Weights of a small transformer language model.
Size: 13 layers, width 512, 8 heads of 64, MLP 2048 GELU, vocabulary 32062, 73.9M parameters.
Architecture: rotary positions, biases, untied embeddings, attention and MLP in parallel, capped logits.
Training: a variant of Adam for these matrices, 1432M tokens, 5463 steps.
MLP neurons of a small language model. Each row is named by its layer, matrix (down: output weights) and neuron, and shows model dimensions 357-420. Each number is 200 + 20 x the weight over its row's rms, rounded and kept within 0 to 999.
A block is one neuron, or neurons of one layer that tend to fire together. After each block is what it responds to, as a language model described it from the Wikipedia text at the highest values.

L10.down151,240,211,191,192,185,190,218,179,237,187,183,198,203,207,197,200,211,167,199,171,207,223,173,221,253,211,225,201,199,182,208,175,199,197,160,202,226,200,189,200,182,180,201,181,215,170,175,167,198,203,226,201,197,220,201,218,223,190,198,198,221,211,196,189
L10.down525,221,191,182,193,207,189,216,179,209,239,199,216,190,184,224,201,205,253,182,168,226,201,191,190,219,207,247,184,198,198,219,197,190,202,218,207,183,219,209,199,195,199,204,172,190,216,194,197,211,191,211,179,184,203,231,171,213,191,204,217,212,195,193,214
L10.down572,213,199,220,183,197,217,199,195,231,195,192,214,209,193,207,226,188,194,169,163,184,210,214,230,201,212,232,213,191,199,159,170,224,173,193,204,214,183,213,213,233,205,224,231,176,159,196,194,230,222,201,220,207,212,168,210,216,173,214,196,202,209,227,208
L10.down578,238,242,197,229,207,197,218,217,186,196,184,236,189,216,193,176,150,180,190,227,186,218,182,186,196,201,177,185,210,225,174,248,204,232,188,159,188,194,201,194,176,223,195,191,210,185,238,179,205,157,243,184,197,172,213,213,233,186,174,184,185,232,198,199
L10.down625,198,215,168,172,179,204,208,207,193,213,219,200,194,210,233,147,202,219,179,178,195,190,207,184,179,204,185,174,211,202,178,180,199,224,198,190,215,188,172,230,214,171,197,209,168,187,198,206,191,193,214,174,182,198,216,201,157,228,210,191,188,209,201,150
L10.down883,239,227,230,179,238,197,190,181,214,205,191,212,159,227,233,174,175,184,191,172,199,224,206,231,202,228,190,203,194,197,197,186,173,159,203,240,230,183,217,201,227,189,207,194,232,200,241,239,182,185,181,220,222,193,214,226,200,189,205,165,224,201,194,189
L10.down980,202,224,193,210,202,208,212,193,211,161,202,173,175,177,187,196,220,195,192,179,196,242,224,169,195,196,203,228,227,203,206,178,209,197,208,231,204,201,192,202,179,177,196,179,201,214,202,172,200,221,196,231,203,243,205,214,221,185,212,183,168,177,214,173
L10.down1047,213,204,222,163,205,213,207,211,220,193,210,189,214,243,252,182,222,228,198,194,194,221,209,218,230,178,225,152,197,219,192,161,181,189,213,212,183,216,220,214,249,213,193,202,224,212,254,213,200,235,219,179,182,210,201,231,197,220,159,215,199,200,195,186
L10.down1063,208,250,209,195,198,210,217,165,212,203,169,199,207,233,193,171,210,180,192,194,185,195,201,205,203,205,231,173,210,185,208,200,233,236,184,201,193,209,175,211,176,197,187,209,216,177,210,172,201,192,200,200,208,206,200,211,229,194,222,182,199,208,196,179
L10.down1100,180,218,206,201,236,240,192,202,200,239,156,192,190,187,184,194,192,187,177,220,151,218,182,176,226,165,226,200,185,217,201,188,182,223,208,200,209,181,218,154,185,187,204,214,205,208,197,202,215,185,203,193,177,211,213,219,223,209,166,188,185,204,214,214
L10.down1237,227,222,180,185,217,207,185,183,211,204,162,224,179,196,206,188,186,223,195,137,223,231,195,212,200,169,179,225,184,192,201,198,193,187,182,206,201,181,203,183,203,210,194,215,205,235,192,234,195,236,186,182,204,205,211,206,218,177,174,198,172,241,212,197
L10.down1313,182,203,213,179,216,189,204,174,234,178,185,205,195,208,164,216,215,173,215,155,204,197,198,198,170,234,188,195,213,205,197,170,207,204,157,217,203,212,193,203,190,198,175,221,180,169,201,243,218,196,214,208,202,207,231,209,199,216,203,182,213,213,209,217
L10.down1456,233,236,214,197,201,191,213,161,219,201,184,211,201,196,237,193,224,178,201,199,187,220,188,232,173,181,205,222,206,212,218,182,186,178,183,191,197,203,203,234,170,182,185,209,171,171,226,195,208,211,184,190,181,216,207,203,232,199,198,187,239,202,190,200
L10.down1533,187,218,220,212,219,217,204,197,199,211,219,204,193,181,200,220,168,220,212,132,208,188,207,210,235,204,198,214,197,240,195,177,194,204,211,210,193,217,194,201,187,165,265,208,205,217,228,186,243,216,195,195,213,189,220,173,200,198,194,216,224,211,213,184
L10.down1894,177,218,206,192,190,215,203,195,214,189,172,197,180,200,199,206,200,189,185,169,197,218,193,187,185,220,199,178,197,208,202,190,209,188,169,207,243,190,184,186,195,211,197,183,209,170,203,217,202,220,202,207,178,206,194,221,220,162,208,201,233,198,205,180
L10.down1931,206,227,199,158,218,205,200,206,197,170,231,197,187,207,214,240,197,189,168,182,212,189,212,196,196,201,242,175,203,227,225,155,235,214,185,193,216,178,188,176,168,207,197,189,213,181,208,175,201,217,210,234,187,197,189,221,232,186,179,237,195,185,220,205
Description: Repeated rare-name fragments

L5.down252,235,213,208,166,220,198,204,189,224,225,214,160,219,227,182,209,219,222,248,187,184,221,218,198,176,159,208,223,234,212,201,223,168,176,173,205,186,213,200,205,167,224,196,189,202,169,188,180,205,200,198,203,214,219,207,191,198,201,201,185,214,195,202,199
L5.down1236,219,185,181,204,199,221,187,208,204,184,240,213,198,168,190,195,211,177,208,250,196,203,236,226,222,204,195,178,186,195,224,227,204,218,161,209,228,219,177,208,146,158,180,213,225,246,205,224,194,210,204,168,209,194,176,204,216,165,207,187,194,218,208,205
L5.down1592,226,205,169,204,228,177,210,200,219,177,211,180,197,210,187,154,188,198,210,196,186,205,225,205,211,184,203,221,163,188,198,210,202,191,209,199,205,187,158,201,198,196,213,213,203,189,178,175,170,190,181,202,159,211,189,205,209,179,182,195,191,217,206,210
L5.down1729,227,197,180,199,197,196,208,176,203,195,189,210,218,215,217,216,160,235,221,226,215,202,176,230,218,238,201,262,205,182,222,205,168,225,214,166,186,211,206,171,188,174,196,169,231,216,159,155,216,194,190,186,177,214,189,237,253,214,196,177,238,187,204,217
Description: Personal-name initial periods

L10.down62,152,194,174,199,211,214,205,211,200,185,205,165,200,181,207,196,217,187,204,228,223,185,205,187,202,208,186,212,209,225,196,206,196,224,196,222,197,226,193,224,214,216,239,199,175,190,208,227,193,213,198,198,203,204,229,187,169,198,200,220,193,152,180,190
L10.down498,196,187,170,216,194,178,195,210,215,219,206,154,175,180,203,200,204,210,213,198,198,202,221,188,187,169,216,182,193,205,189,203,196,203,204,178,221,233,226,194,171,217,194,188,188,183,207,220,206,257,213,187,157,185,193,185,210,176,194,205,166,203,167,219
L10.down508,211,192,205,219,208,174,205,180,208,175,228,238,140,202,206,219,190,201,246,164,219,216,200,198,211,161,210,173,225,167,196,181,184,167,207,231,182,183,185,204,226,240,183,204,206,221,213,200,211,211,204,231,209,200,238,194,215,190,195,217,202,195,165,196
L10.down596,222,192,165,201,189,207,223,219,232,209,195,187,196,229,186,193,210,222,194,219,186,189,225,219,158,212,194,176,200,199,176,183,214,177,220,215,197,183,194,161,219,221,227,208,207,217,223,210,194,200,179,189,207,165,232,167,181,236,200,205,158,199,197,207
L10.down627,239,221,208,183,183,199,211,215,175,224,168,208,213,183,184,205,175,210,191,220,199,214,189,212,202,231,236,201,182,222,221,202,191,207,219,193,194,208,224,173,194,195,186,213,184,204,216,191,233,196,203,158,178,201,214,185,212,203,200,210,208,207,175,188
L10.down959,213,203,192,208,223,244,211,207,215,233,167,190,225,205,183,187,198,222,187,188,184,189,171,216,222,196,221,192,176,179,189,206,171,196,209,205,179,224,187,207,189,176,193,216,233,210,207,203,195,197,170,176,223,223,197,223,176,202,158,207,178,196,222,207
L10.down981,190,194,189,210,208,192,225,229,213,185,226,206,186,194,184,194,178,176,185,222,187,175,203,175,205,170,189,171,206,195,176,185,179,189,238,247,237,220,227,203,204,208,190,207,169,167,229,225,167,226,185,214,207,188,198,181,242,175,204,201,183,201,200,215
L10.down1000,214,186,172,207,174,175,184,199,212,189,220,166,202,221,181,227,190,216,190,227,200,162,196,242,182,188,163,185,192,186,208,217,212,200,197,198,221,231,194,208,199,171,184,174,217,189,169,224,219,214,175,216,189,178,224,214,230,172,183,209,229,220,229,181
L10.down1163,199,199,184,215,232,197,187,191,189,209,181,194,210,214,214,206,162,194,189,190,194,221,189,193,161,191,205,199,203,215,198,203,181,254,191,195,189,249,212,219,184,199,204,202,204,177,191,185,195,213,189,227,202,193,214,171,253,174,221,176,229,218,191,220
L10.down1363,216,188,225,201,185,228,221,180,227,155,198,200,192,204,201,197,208,205,218,213,219,181,189,219,203,194,240,185,177,215,200,204,219,213,200,207,185,204,184,177,194,203,183,185,200,168,185,232,214,214,194,201,228,204,204,197,191,194,206,170,205,201,204,190
L10.down1538,209,242,205,229,205,215,214,213,232,238,214,212,249,234,170,188,197,187,199,230,204,205,221,199,198,197,219,169,158,219,180,221,204,222,219,182,179,216,188,171,181,232,200,222,200,237,177,197,217,153,185,192,207,197,248,178,218,220,199,171,187,215,180,175
L10.down1755,206,155,176,203,175,190,221,239,187,233,211,192,215,185,187,205,235,218,187,220,199,187,205,213,193,199,192,152,202,219,180,209,176,237,206,170,193,183,190,166,177,190,188,177,167,184,204,209,223,209,222,160,183,198,231,202,146,208,201,213,197,179,188,224
L10.down1813,234,172,209,204,154,186,199,210,209,191,225,200,213,202,187,191,223,211,205,245,198,189,181,218,179,183,193,176,159,193,192,249,204,147,180,214,219,201,229,203,221,206,216,165,189,129,168,208,217,195,237,148,200,210,215,182,189,202,182,196,207,167,208,243
L10.down1915,203,189,194,217,202,212,207,185,245,215,188,160,210,214,182,203,149,213,195,219,187,212,200,211,200,184,216,191,153,218,217,216,176,204,216,134,233,230,217,183,195,206,219,170,213,197,213,174,201,221,198,197,171,171,203,191,252,159,187,191,187,224,210,220
L10.down1918,208,182,178,189,179,192,184,199,225,216,180,175,196,181,172,218,200,204,197,209,170,229,218,187,201,192,187,217,207,194,227,239,187,227,214,175,229,217,205,238,192,224,181,233,168,227,200,162,231,192,194,174,196,206,211,186,191,220,218,189,192,206,192,202
L10.down1925,206,221,180,199,209,205,208,184,222,229,232,174,172,234,200,180,161,205,204,193,232,206,178,213,156,185,214,191,214,222,198,175,195,176,183,157,192,237,184,251,237,171,197,196,221,208,160,221,220,179,208,189,178,189,223,192,203,190,223,187,226,181,187,189
Description: First names in person names

L4.down1048,209,216,160,189,234,187,151,214,206,194,209,195,178,267,196,209,213,190,201,252,188,237,217,196,187,207,190,200,180,175,176,239,196,197,163,190,206,170,199,210,212,191,232,218,197,216,238,194,174,220,222,195,195,220,195,199,224,198,189,198,187,168,197,179
Description: Personal name pieces

L4.down437,184,184,155,191,207,188,213,171,219,206,212,204,169,203,202,185,177,171,208,193,195,232,178,190,153,186,210,185,185,219,238,206,199,176,221,196,182,218,213,186,225,176,235,207,207,221,183,216,191,230,156,163,217,205,212,211,223,163,169,203,219,167,186,195
Description: Early word pieces in names